Weights of a small transformer language model: 6 heads of 64 (2 for keys and values), no biases in attention or MLP.
MLP neurons of a small language model. Each row is named by its layer, matrix (down: output weights) and neuron, and shows model dimensions 272-367. Each number is 128 + 32 x the weight over its row's rms, rounded and kept within 0 to 255. Numbers have three digits each. A neuron's up and down rows have the sign that makes its largest values positive.
A block is one neuron, or neurons of one layer that tend to fire together. After each block is what it responds to, as a language model described it from the Wikipedia text at the highest values.

L8.down134:108151156126155157151140147151172130126106124118083138127112143177115127099145149147122150172119089101180150190126138118147161120144111116093155103140103112089171128079125123132114134137099156124124127104120078142078140121110134060155187202146074152139126121124063115150165105168121098114
L8.down778:088117141111134088170122103172136071128112110095120104183098113145112159076176140106125106088141173091095096167125209103098114092172135163099149111142096129153136128147119115143101157083070137143124129108152143121093165108128106114154155121117085159115083142076163146160132131118205132158
L8.down1187:095101186127156143172108156136055113129131146148137175112168161151099166137117199108141212131153142145165111107189183088144115122105121121162134125111119117114125107049122106164135110105178189162087114093146093109121131153145184127148044197167109168088201184096120145145098114094164154152
L8.down1489:128153118159120104119131140128090082049141183180142176107162095122142174158114117096161097139148076093163213112133094187155088079174133157155150088140124090175083134168120151148155109089133038148132157165092147197127154136113150118152153149127128183183146157135141192092147121115086143140
Word-internal pieces that must be completed by a following suffix, chiefly "ere" in difference(s), plus the seconds digits before ″ in coordinates; also comm-ence-d, ab-unda-nt, mer-ely.

L5.down189:153074176068122092095135110113078123115185107103120180093102127159118124139184169099176149160091111177146125126124143113130117170095140136166136158143176068138168124187108094094073124178136173101128113120097076116124122113127110177137222119145187131138092124113128088174134080113120105087
L5.down471:125098134130122134174169127109152124193127151054128149145101120111203112085152079150204134114129120143071099120107155108140121090063097161072158113161099100092186130171131174124187106120170132164126144125173161108114098190115048147160103125157127111123121099131094118135221201134142129091
L5.down560:114133069055104103089120143121098120155063123102090123107096176110149136161139132143121133120133207137141120123149148122098131079121132116105138105121143071111059166109136104125115174101134116103175125169145126101136094091116061139124120176145106095144145136167102159148071063086137173109
L5.down953:149155134139096103086122118145128159140130146051100146135074104055131112165138134150107103163159163132133101098077136108130108096073101193124187093102102099169124066127127133134084145110131154123114199152122093131126107108156129063134107105125128112078105163127153105147173103157141085088
The word "in" in Wikipedia short descriptions right after an article title (City in, Hamlet in, State highway in), plus infobox colons and the subword "si" inside words such as Persia and exclusive.

L10.down227:159102131132166086118103086130149087182087103116119167132193136211107127110133147121140113128112058137133087104148076157149136153152130145192136150138139148140156138093094141131143138100111092081114110072115126091166144088132141163089147161135086129072139057116172107112108174125083119105
Years or their last pieces in sentence-initial dates (In September 2008, On 12 December 2015), plus clause-opening after, until, since, when, where a main clause follows.

L10.down131:134093154088187175140126175105134125097134160119190139180128104107131116129088124148148143155141112153096154096118091165137122119102166139153119190118197133094120173116170115121132191117117088085106102192108142139147084135172189079101125076054128108063160137182112151143137100163095129194
Short word-piece tokens inside unusual words, mostly foreign, Latin or taxonomic names, and spaces before non-English script or accented words, e.g. legenda-ri-um, Cleot-ri-via, Golma-al.

L10.down70:153138090082086085169135154117140071140140140116122100098170175105122089125127126089153129163127162120137140181136133137094137114115105195154124158097130119142095067155160092090122112181100114196109164148117119104099112108171153154104107166079128083179124125137106151116174198166102114082
Fires on pipe separators, season en dashes and row-number starts in wiki tables of sports stats, e.g. "| 42", "1971–72", "| 12 | November".

L8.down851:081127152100186125159096147123141137099142139135143152114190118076090115170124125127071038128138136113086094149111132132127175103142128115110094163126117091136131142145127118080129133100143094161171149156117119113108117144123119135143169141100118102127148192120136122133127108099104198137
L8.down969:126157146156219192138133120122082122106128168081156081135085127086105157115051083164117160128124126144121112145084068109088142079106126099156165077122073134088122116171162126120109162116157090072067160097113156139193137147123171095144124076071105099157093117207132095106145123127137146095
L8.down1115:121123177138074102146146144105114171137172168108162176146105076133206119111134151154229119116105210174130143173160144081099151145108159126083112134126112146142072056149096097140074167093151128188081158130141135130159083105055093114098098184154085104143142143169136058109150097094184108156
L8.down1459:103158101163177135114153092158141179173149149090109162148139130185133116159174117215094094069095110113120131126179173111162098106109091204096139107155051127168157122099124154114083108172049140116189148150115137136212103140131113157129130125168152120029114075101147149142133127161148092174
Line-initial dashes opening infobox fields like Area code, Dialling code, Website; also first pieces of names in tables (North, Be, Ma).

L5.down14:175075087122128127121118099157132116105079135148218146136130161132179164158125126132064153130164122114093103099110113109146073172138136126088051102128142103127141084109141096181124115131145118081041157106113155106127086167116108120164121073197134151087138125153090054123115119155156114105
L5.down92:120084147169075179119130163100130100155113108156186131120134093086172133141100135141106154188123149169109125103138089165108105150116177130155134119137101124114165100113080133055088144135102140073155124118131185139081168169155101096111153121124136178136119237143068114175141130139147151125
L5.down754:153142132110147126106122111057147142185105131084169148117134175151071173139146111176136122093122170170133093141095134117124061158160142161108140129124113048096159153118108096158064121157150128114075156127115174090108127073111083090080061192107126125149144130119125081132192109180103154140
L5.down1213:184134158092107169127106086154164104137096126159201121135070156106111166106102166120110077107134128132099127104138109111137106089110106137109123140094109069114154142108149148178125144153138098159172086110083137057093124138104087123102144131133129146131184200163124091137135129111127129116
Final pieces of nouns naming fields, activities or sectors, often in degree, department or unit titles, e.g. Planning, mathematics, Teaching, enforcement, badminton.

L5.down601:122197090105100120122119117111090134164169094077130129133161117098146116147197136129205109064102156074070134124121108085151108143166139169178178177145116164141092128134107169119117194149182132134190127084111153150166099158170127157100109097110106116152119082139148092208130133071156175117
L5.down703:091149119161084123120117086140128154131132153135131105137099147177144112093156088128110148102075209108161157157090139110132092116118125109101093053165124156093147190164126112171113115144116072153131125067221098072117140116067156120126154107177087138111189102157142156175170106083126166119
L5.down1019:108113120156155141137112129113125115101100076123065075194110136107165164110126157128161047164103111127150100107174086116174157104153118117162117117150066148164177106146136110155105132121111097183123104160048122149129142153035118134158151127138038121100102192117099081153125116169097124100
L5.down1275:160090103134153129155129077149093160167118091159108070083081119142153118144135101093106129116117124151130165183109186176120107101116109175174142142140172140148107086117124129113162150140147138197116118151123103112136145095092100157152162174112143160115154056146120112224126094106061106082
Verbs naming what a person does or trains in, often after a subject or "to" in biographies, such as plays, studied, started playing; more weakly, National/International/World in names.

L8.down124:159117131114141148141107196124135129069134132114175088136089050181067112107084144137092096123128095141123080157082135034084130118139063140113154166155131065145144089081112173201121097136100140118094113091127119112108129169149185142059057149046192127083079103125126112099173095125183121119
L8.down147:130188133145125122055197122144147119185133191150132133126200115150082096104171120136135160123128154166103173146219147148154144058151187071092141121130137130132132153144201109188123139088163083143112109160122096146196165188114158142112159083190136117112109162158089172103208148132107081176
L8.down530:162105140143141063133087115131123170086142172156124115101107121170106105139095129118124124088074161116149160133133132196095158124154151094193165129142101110188058178118122136173105146089127123142098101185115082113135199168121184130117169155125105119120126149195090101087127120115055144089
L8.down907:083156112091098165048076094111138128075135100169081111173098127178108186058126166121119160063151135181145129123149124142104150137093161143119138096110124133144155156121155100114149080154105167171151155112180110127090155118148135100111048164158127157080103225126087166193109054169166081081
Commas and other separators inside lists or number sequences, often before numbers or tables, e.g. 13th, 14th; 82,997; 22, 23.

L5.down18:133216120168115165119206128190143119062097148129147159134123123109144135147139095147080082093130171171197128124085081124131138095127169125127152116144104108126074139121118121093066209106158117173132126105127107066140117033092137117147169136111171089154143127111097140119105140141129137134
L5.down508:096169096100161116115107137153109158112153107154133139112161155071104085100158096124083147145088103163207073137122104141065109154160152123075138102092142109132152088124097125083062147118123074120127142111141141055113117122120145150152140158138150075094098088140163113119099129119161108148
L5.down927:131108139143150129119183156131078119163099143079119155106223090160129119130127043094173125104114110101088133085134177150107161134067130122098094169127105110116144139192100112071118054133161170108102058085138113197117115136135151101201106139136141089195188151161111144122137107165105070108
L5.down1248:100186052106117148172096085135135087101145109103146094121122109150120072132119110158130071082152175143115133134122144092094071096105137179135142088030097168142110117141161080099084091071140153156128147141146183163124111119112128111117109158132134116187097113146121167141149085129095103129
Subword pieces at the start or inside of words split into fragments, mostly S after U., ===, or a hyphen, also al, Sal, cl, yl (U.S., Singles, Salvi).

L10.down1373:142138111091117138074103095118161123113088133174184118177121122135138094113145124130151153093156125104079102075139007159116136101164142142159079143126105052105074120109114129151047118118124148145104110094131173083142083112092158072136088169167166119151131140175085108121113088126087103113
Word endings that complete nouns naming an activity, discipline or role, often in lists, headings or credits, e.g. diving, mixing, drums, production.

L10.down905:137135136148164138102087113116113117177148103099125124121183119165117166137056181202126143141120136112203111151093122128103105140081118175157125114133153075181186137164121187128155105188148147147126152104114105154115153127144137133155142113140117113151123134174122101113079118100084140117
Line breaks right after a Wikipedia section heading (==Notable alumni==, ==See also==) or a list-introducing colon, just before the list, table or paragraph begins.

L10.down133:135111118108105191166140141109121105157076132117097092160190154098112086174151128073148162067128082122099136164114122161149128053121103167123037131115132180152142109087109173116109139161081113083140107106145128168117151108195105095091147142209157122123165086180120130136179181129069145148
Word endings or whole words that complete a verb phrase, such as adverbs, past participles and comparatives (occasionally, informed, later, larger, too late), usually before by, to or a comma.

L5.down212:140097164128084138124083063151129144145169112179185195144131117134133137088086131126160111101138144178163100181118134061161060108103136063142198071147130126112095159130158125164112139106137115067141116124095154114124087086188172147065152185195172137124113123170112106153162091157130110129
L5.down782:145167088165097108154081123124128122114151121062153090052133120205126183127089149182096099093046094164143186142104166087135115145131133140168205151147112168113134098143129161203106149118117157153093119141077137145110156128117156147127122130146125138090093176151158124126119168138126141096
L5.down1046:120139135196155135149168130106143103077127129087102123081131093142105136162167086107136122194172099102131201157105210123109138076163132136148140178164107189093098066152071151093171120138131126109171123108133089175085150165159140176191102179065112149094170143097106141107163134115094105111
L5.down1338:138135165110141116166110107133132141142086162144149134163173106111109137084135111106132109138196133094160128102139126066166104107125169113152144133147095139178164153146117124174123118095129133160122083082120113227114123078086155114189147100134087123120087132099149125146110146136129076129
Fires on the piece that finishes a split word, mostly a verb after its subject, such as reflect-s, pull-s, weigh-s, plus Des-c in "Description" headings and "also".

L5.down751:110187128104147097155077113112141127182177182126096156136178183108117102132156145175128127148094098095129122159133130181109167097186089118184102111130163094106096088129113138134109115151124141130129117115171104086176128148110107105110159112143090107192156156148138128163157138129158077060
L5.down932:090130147162090110056087135085090103137132123166125093135195167144162122141122154110172131093116103142196181084143137081077140108116128150111135169148077094084158111125131131132135139128088082059115119064133133141137127114089112089110129139125124127119141174144129130109071140107143128141
L5.down938:137058152125144157103150166175139111125124045087096097123115122164176131101120133135095110049103095178119093119120145168145129144112152133150186174032156106183160101177113113131172145216152143062137163152131071101061101154132128130093116138147122108155134177179165116100176137074165137086
L5.down1311:121146157130093131142094133099067125122163141092134159087130091138072123159054097134169085121106137138082096121121169095148100084124129102174183157092177095158238141096160158105167128142077141159087071097155134139156105086110128092107171170168119135142181063111136047151123136132118139122
Relative words opening a clause after a noun, mostly "where" after a place or institution in biographies ("moved to Redondo Beach, California where"), plus which, who, whom.

L5.down410:086183139062110076107114158137187150134134115146160137116145117174088165148108133134151141158135094146136125098146131156126134148055220154131118121051157123179113172104123185112134068125113140125193151096117167128161113176139097103109182160147140192145166178112146105118128132138092177142
L5.down741:102142159112199102155097106120148138118131143150159145120149175161131123137129140164074117109199122133154150160098084138138105125136146140102180080064167157077116174134109163143109108164133126234089114107140157138063112110134120122149130119131086120086094127122194071142062116114120111068
L5.down794:178100087128137155164101122116177099132104168154127115099198084181148103118085086134090092169155153080135129101153080144171138132013142123161150124083133160136134162117158182169159144158195091119174167097152107139117143135094132155154123101180150137126113173133125138160115114125153111112
L5.down1130:067168147083122112126139121159142133147115152103145103140126143132109165149168138132143089108122182165148136105114077144150132123112104137088088037133155110121129114106110138073099141176102146096111136075119107147145143123103155144174116136156096160152185125143112132134197133152128126117
Line breaks ending a markdown table's header row (| Source | Rating |), plus first tokens of cells or section headings, and prose time or due.

L8.down276:153111146137085145103175235191163143186155139083129105149183161106104148096120123120083054091100127116153084170122102152129171093080162115118119095116172075155117162145176115128102124159134188165122090159101143150147166147118119132133123122133123174135133137166112224158190110104172075127
L8.down460:148114145077130111115152147074149133114167150102083154142161122169149109204118100089149144097157137123058077120176155094154119200142138222103161110065158147133098086125170140100151104111138058090168102163089148159102173148148124108156141151117174091149144098159166087165068138155067107161
L8.down714:119136129204114118141058085124129148108171159098103124195128164136116155125178140093150151058171131147110106093171088244107130139135188111080110108105181120132181105117195133087109127157106121090137144108153144098062114137130083174108134144129161126135127168153127076165145079155145143116
L8.down1523:142157108134168120043139129076183125166117114109143155075144186183081117171092146196125083164131090181101137121181102161114176075114115095119071171122125091135144160155170167101089166139115147145037103115182178142110155116121126167135071148090123144126102082230161096113141099083107114144
Capital letters and periods inside abbreviations and acronyms, above all the S in "U.S.", plus others like INSA, USD, OGPU, Y.M.C.A.

L5.down644:060100092079196090110129185111176116129151162158117162107155084111127133080101076074179077092111140125137171161126096075155116146145152170155101136189145127100136150133085146118119077153085158081137099118177140143112120135182128132072153211125135119132106088144087118144146146054139110172
L5.down791:159137124087078153134108149137036143122139095125191192125160148178110124143143104151101118150117108144084143126132157187100135167116175079123106112148103143105114176162107130114099126169162163122120146101116137082165166173127086108139182090154195157134133151121097148072157162141117099132
L5.down859:094107144115129120127132146129103179156132121143135095154109130114126090136112142076175120139131082107122196066126103072116159106135077183178104173056150200108106166123168136074093111140106111096123105117133131091182117140104126096126152107092146132099134108168144133157144157116092126148
L5.down1367:106103086119153134111071132192134136138100084172131118178091124111119169063162159126106120124040116096131197110095114148152135099153138102077097115080151174168172101101127140078153076137169182120164149126108102153126110129107154158143083143089043129115129085127121095207174150078137115128
Words or word pieces inside wiki-markup headings right after "==", such as Biography, History, Career, Discography, plus the "=" markers, with weak scattered mid-word fragments.

L5.down134:118130154077094146144173108072166101134153134142095119156167138138177152187080096156103175164113113164141125108112027087138102178100111091066150132095059120100083088126108094170116149151181126144154084149143117112071096124131191140126147054129150137125120148159143120126145145153115123110
L5.down707:121130106096133167081119132109166159147116143068130183098153154086112086095127203109109128130086086130174144169209112092186082155126139149068206102097166106116164173161126107113091172095111092094082099153141149104137163110082146065101172125188138094170109136165164111168100192108144128171
L5.down919:091165147113056193163140083120121180135122103087094142132109128112177098080084126133092099136112171118087109157122197136082105091163132123099161115169118132163096081119142149135197122121124124164143064081178077116097109136119186156115154159191146142097120108184158149092141096141107137097
L5.down1194:132159100096135173140123120068132146153110181155094131120168161066149128121130148129157103173133140149148135161128104093173084134110149095089173140161042100111157162147182157126165157099118149131114128080149108124134044140118215137127167088113092186110158113128095137137107086145148104091
The main verb, or its final word piece, right after its subject in narrative prose, as in the manuscript was, he saw, Bomberman relies.

L8.down886:124105165094147097097185146138144082136173096150157121075110096143059102145143123120144101163103083153085126110086145041104118105127160104087104101158120125079182182174118183097090111120097113073068119112113121126117071147138159120124124131114069135041155048150137106116154117128122148167
L8.down1068:143125081135165061164117118115162061108153129130072115141139138098173171131157195164122107113130178166117103096131104169180130133192061154101162132081097141147180122098157147079126138154080159166136064146147154035085131153135107125133158117104139159101154190186116106113158137092107151141
L8.down1242:067096128095113104097098144153131154158100147151056120177130122131139104105153150191109099192115230106107117124155135149110112159121126118109185196152132092186100209112101088112098090171099104115151128126126146093147078143104116076093140083085085091086145129138116072134140130094091109099
L8.down1446:089115103141131137176083152172105103180082108143088132119108113111133074147095143112133188096102121191145138084154083176117161106131112093113153178112135075235151155062110141131116116148122113127156106122156142175150129139113114131151158173149144135144140140128113132174188167068098097124
Line breaks right after a table header row or a section heading like ==Track listing== or ==Personnel==, where the table or list begins.

L8.down176:161156122113138130165149130174148098141144128170115097167131120134124129141108148153172169138130106100143104134090081079084116130161161107141138105200141160170138088087058165110110119122147100082145113152174109114120112121129135074111159109090080079178112143140121161180156116094115098140
L8.down511:076116144108116141152167111155186139097171171148158170151160079100114125140117106147114174092180117158138115114166149143111146106109098130097158144101190092147119090120136116143116099133159119083128117134135196116106166125197168136178080077113082107155113119139105181178134145113119109114
L8.down642:133136146134158161115161090112127183153132155137175089113134135148112161129076119147123138122138112062153053141165110087123123095088145082145159092123123136147113119142142130066135178118108166077128096129108066121120132130152129162151174094114103114125156125106164149170129102136109098113
L8.down1309:180141145125143147121115132154143096138127107108145109020147141102108157138079167147139114104110129144144108135083124120165135149097117143114133097131101135113154139106074150101134128176109065146140165182159116203142139095129139168072184113126115156171121147181125076129129115135133130056
Periods ending factual sentences in Wikipedia biographies and histories (e.g. "...Westley Weimer.", "...for £500."), plus paragraph breaks after captions and closing quotes.

L8.down638:117083066067102099124088096138159150153153070118079132111170183091103092074161173107096163074137096096135118075071140131055133155156132142150144104127152066098095140125187138160129120127186133127085113214127137134069198149140109125063149158113081127132155086082108159125063113104127104122
L8.down834:124120089112164166150181128145187113159166153155085134152134186135095114144149091114132144095152199103086131124058099131158106141080104115145112153118097164076144140180056147106131101076116120156112154114087117139138109096208227129157134158088085212068179099173068080133122152095120149179
L8.down1148:151149104186166174125147149094115173098136052139131152118109108137117105093142159129115177100127109059088158120153163095135154102131105079113149166143132133089154128116081105153076176113143178128106097123121114133089060185078092115123084162084141219129169088239104156145109127143114115215
L8.down1203:142177154092160112153122124059164112100096130134117139211111155151149111150078138113130160175150145135092099084138089117162160144171175123134157105097148104111137116120166119155133126116154098108149091160085139098076158139108143054135031134139130128178137081129140148143074142132165136147
Nouns naming a person's post or role, usually after "as", "was" or "the" and before "of", such as head, chief, Minister, forward, instructor.

L8.down379:155099116146118165132143136104074126141186130130110134137119119167170130158111125128126117104097083183148133120142091124064137120128148163092114131101164110132101137121115135121067082155116193147159113095106199145131150160199094096139123131113140129083116151130158120124123154203096144132
L8.down575:156179087148128104113100160154145123088181152115128166058112103218181171155081051108162152090154151174136126131104104124120130152081203156121128094115105122146162112149167122153069133069136166192121081117080121104122102169105138089116143125122115166088114155151128057132129117111131080125
L8.down624:054138122085102098114137130194117135120213157163134100142163134168132141163136100137192081155115178158102127117139085090120167157136157045121111102135113102110099127121096098183112161134076122172101137112120172078133081122140182101141148158102118134123103072152121111117152100102143100093
L8.down1414:082080130124133131111147112134136126184105147122139147131170127119121113106168170121138144106113157245115159149078095138073120067120135105144118129131117162153105160078076135077109045157099120155179169171171093131124108121127158142091094169125128096115113167172111170151144114112095147102
Final word-piece that completes a noun or verb stem split into several tokens, typically a derivational or inflectional suffix such as -ing, -ation, -ology or -ics, as in observation, lighting, anthropology.

L5.down0:080098151168138097039196104141142138124141099144126123086093090166119129069114084142058122107104113132160135112116108120167132177110152133151089158107109110136131119138129129112111152128163111093136097103158144096170108110173118112164123161201169117095094167162157138122129109090124219183
L5.down608:124148101127147105123112155118088142151138123074112092161130166115139136160094117161096064072103165107119099104170110150164119062177150165099077170107139129145154119039093169099074094150138173122105107129152138148202108127147136153156146175074097116086131177117055083133118141082093164137
L5.down714:101067211124109133080109094105155096106102113128156146155122143094110115069133171161136110165135204166136125129145168074152120107136169087106132045117119115108095134114059120126137110112081147080130076040193089100105108135124084158136113125074076142061117125088126129155127107106104099140
L5.down1146:123162091102124109134075097135133129098081111090093076165128097097090124119119145163110129114137074171240194149118148204101089145112110087125102106126157104140143160147150174184096050146086145082104121136147199137101112214145181118120168178188099087093101180162113092091133091170129111094
Fires on "from" introducing a person's origin or affiliation (politicians from Damascus, priests from the Society), on em-dash cells in tables, and on pieces of foreign names.

L10.down484:068161127117163116162046126130106158095126150151159124137148152165136140137077093105171092111135127112113111115120127182152121124082158105137134153153128117117155121158073086148124128121106106085141197133132089110142159120144104136119168132110154116141114134099141084180158131178099140117
Short abbreviation pieces about to be followed by a period, especially the S of U.S., also p.m., i.e., St., Mrs., Jr., initials, and numbers opening table cells.

L8.down9:105141141224099167163097128114124127105130161122138130110078105140097168143152155149158107175098131107167128149174121152146153106066130140100121172148140060146139068163142095171161109155127145092123087094193068127133106058095117106143133114148129112097108157145117090153159134153074065122
L8.down1007:188100220153113154114158134091126093146143138127103095156107141090129173170128132169161111131116122150159129121109088113141101073186084202142121115074175110137166139101104113089169097050123094118086068148122113088170140136089099120150170128142126136176126134135139115175109131118109088088
L8.down1485:144107109149105217055111113110101069124130140170184078161135059088106151138146167170186116175134133111149107065082120133103099146135129190121207145166178173165124146083130140131203102092069141103066114051210120103187140110148138107113165112148155172140096114135165135117137189131098107141
L8.down1513:151124124091161167061078099104130106105152107104108110139174163146099139083090138170063086090147171130088098161150162134186052081133145107150146137172134129151019119169132082128162132139100123127151136070152132116135112093196135118137121085091141107134133104109130095139137120129092088139
Subordinators and the ends of setting phrases that open a new clause, such as where, when, by this time, in its heyday, and commas after "Before the conflict started".

L10.down252:147126123200110142118108141123143095132184148124112123140085124137079145134053117098150113131138088084153097094124142114088149149091146112134141099138159048107115143076112139130107045103117151184196123158120170152100104139134162138151147131113114123083113165123155162171117098073102054140
Periods following a single capital letter in names and titles, such as P. C. Wren, M.D., W.F.O.; more weakly, sentence-ending periods and the first word of a name or title (Robert, Will).

L10.down157:151084174108109124150134089123186166126141141113143151139132121116159203081118118145200131143144118164120115133118139178214144202141108114113171104178069110134157134146173113110087118068121064113156147069105123138105143144124144038138150104053150095169103139101126099116106135104076080094
Numbers, mostly 0, in cells of sports score and statistics tables between pipes or semicolons, e.g. | 0 |, 2 | 0; weaker hits on field labels and "part of".

L10.down732:125171112115179137095160135168099110191145142093123057115099105141090162097157130118134070056183099132154125130149116152111147111137136144192104194084067128132139104094119148124166100058190174144147153100111155132136126172155187183105131121160089082188141127074083104145124127134123106158
First pieces of multi-token words, mostly "am"/"Am" as in amateur, ammunition, amenities, Among; also app-, adm-, and table "|" cells.

L8.down705:123134107118112106107130120089136159141205107111135146105125112121147127086104189117128118174090206120141130186197132108173191122127132106207071115143102185112180105113122188138136190145097116123179072115144187071117112123128142120142127158112105098180173116115151103112083125136126082192
L8.down924:072097120202159144115098138153139126061150128111118164213111133072141074125156165155110198177067101140180132135146132117123097151124084104095097123111100181154137153140126171128120187136138063096138136089124161147169131109129123101169083166121144060097136076086113161095083142122113110097
L8.down953:156099095135155200146133107121073151167106092137085099131178174079143130137151130128200156067109091124123169179150098127126134105120135128143107080117097087189138169108104138162057093147111190133124154075208163152161065115137113143106198191156123101137110131114122134182133107123121118149
L8.down1473:141148162171165147108117104174135198155105162143088099086107135108111103139064142097118128136133101177142131202139112132136096067108134127093058101109172142126140136072145141096133108185114124079079152123149176059132033082123163119153168154147194180111130089170110104151127087091104122122
Verbs ending a relative clause whose object is the preceding noun (a position he held, the worst decision ever made); also predicate participles/adjectives before prepositions (found in, suitable for).

L10.down1255:143158145194146090142169109160130127114062124118124175119098073166115124124142097114084101155075100175178119063036159142157098105084172153145171149117149122100194117110110242075161158122160140111131139070068100128165134120142073129125087154088104132134089132128123108089093078167141115131
The final stem piece of a verb split into word pieces, just before an -ed, -d, -s or -ing ending, as in condem-ne-d, ban-ne-d, discontin-ue-d, exp-ect-ing.

L5.down375:076106156144104100121136077087092133081154107157176107091169085044122095116113081094088085106118145132136156140085115133146119154085088103168134130122118111187101174083133144150054119131114152146124154057145114140096110202130130126138164136113127100126101146137080097114111067142082171095
L5.down654:167162140130138129131147141125102126160162152106129160118190090140133153152099073112174156158111149152061149115123127150161117138066171138165147144153131162112116162174129167123097214150209124110100113101095138131075140122124137132192113102137040106164080121155187139083126128164129118140
L5.down685:091072166144125165217100135075085144143206125194128182205127149170163164098131127163099141137080167089098104099106097099083188099179169110174198133100100119206089109087087105116128150135110110164087150136170126100083134113128129161178123149107124171097127126079151156150120122150127103122
L5.down834:124140089139098134081125199085126111119124060160113144153102131151132160136135105121122138076189116130123096136125145167130075075081108088124087123179090134112140140138165145133132089185101181140143101147137137101128083098129129149106182128141230138126094235134130131149233088120117108145
Mostly and, or, or a comma joining adjectives, numbers or prepositions before a shared noun, e.g. third and last, one and a half, 21, 22, or; weakly, word-internal pieces like da in updates.

L8.down308:160172135104112164117137107110163176130157100151158094123077112106132186100102097122169099079131107159094087122101036155145144125091141108185162084102144118151132050139110106149157169156139177110172178104118121092093129080114127130128111172145129185169146099119156096115122105117119129124
L8.down1075:088127151138116181153098163113157124123139168105082086105142147074123177066159082144142121080169192090080105123157141151153169136122136131075137126146148087059132155053184112144156112079181142094087139166022172098109110079099153123085084121146145130137194132109124141172152129118138136061
L8.down1110:099108149056084125109166141139149128142124125132154102108099095152059116117197127120131145132131106095095066109075092144128141156084131174157090131095153145139126125084072120088093108148098119178124101138101148126189105130109172141156135177168196146065156070103113159158118164141147128093
L8.down1373:141138178120175153139073125146141140069141107118170151122083133154132166115095129108104184098155115102110168116133122155152176108122058132124169140117132140121072169076173086124073095054136148195124116151096133118081103138067104123114070150110116148161180093209125088101123080097150138125
The first fragment of a word split into pieces, most often "am"/"Am" starting a longer word or name (amid, amateur, Amitabh, amassing), plus similar starts like m-adrassa and Mi-z-rahi.

L8.down493:105087120087134201107145175104101145087134123129099138113181098142093116093141169125086089091155092145112145103095142176130100109114183191132099119139157138134118149096104094053142160156120091114094144117060113112146130122130210147184107088145098116107160092194111145113118168163176095152
L8.down610:120140141173130107139138171164068145160121089056140135107147126118120165185152145159101146035094089186083104110085131165152130117125114124103107152143175138171119114156140123072142088137131124160081140101130096126084081107165163130099106091108111096101114100083068150122167103197074110104
L8.down881:083168126161220120157127114128165098069117118122066149174138129081086132159129152134216146183106132132133150098118131218051128139100143105140131154166155153115159124109171094124128081135118087135154140034129098110107155111155137062113078090130185137095154136138155078157147088149162096122
L8.down1516:138109112175163122128128140123115108104181159108101100127147070074093165149115112176131176127146181128123102079117172100111148170093174134111116151087101131132158100140101099161173121101198058119130111134089151136066176114167150056181131177162100072126104126146150101176104112144127146063
Short inner pieces (n, s, or, ad, t) of rare words split into several tokens, mostly foreign names and terms, e.g. Sk-or-zeny, P-ad-ma, Constitue-n-cy.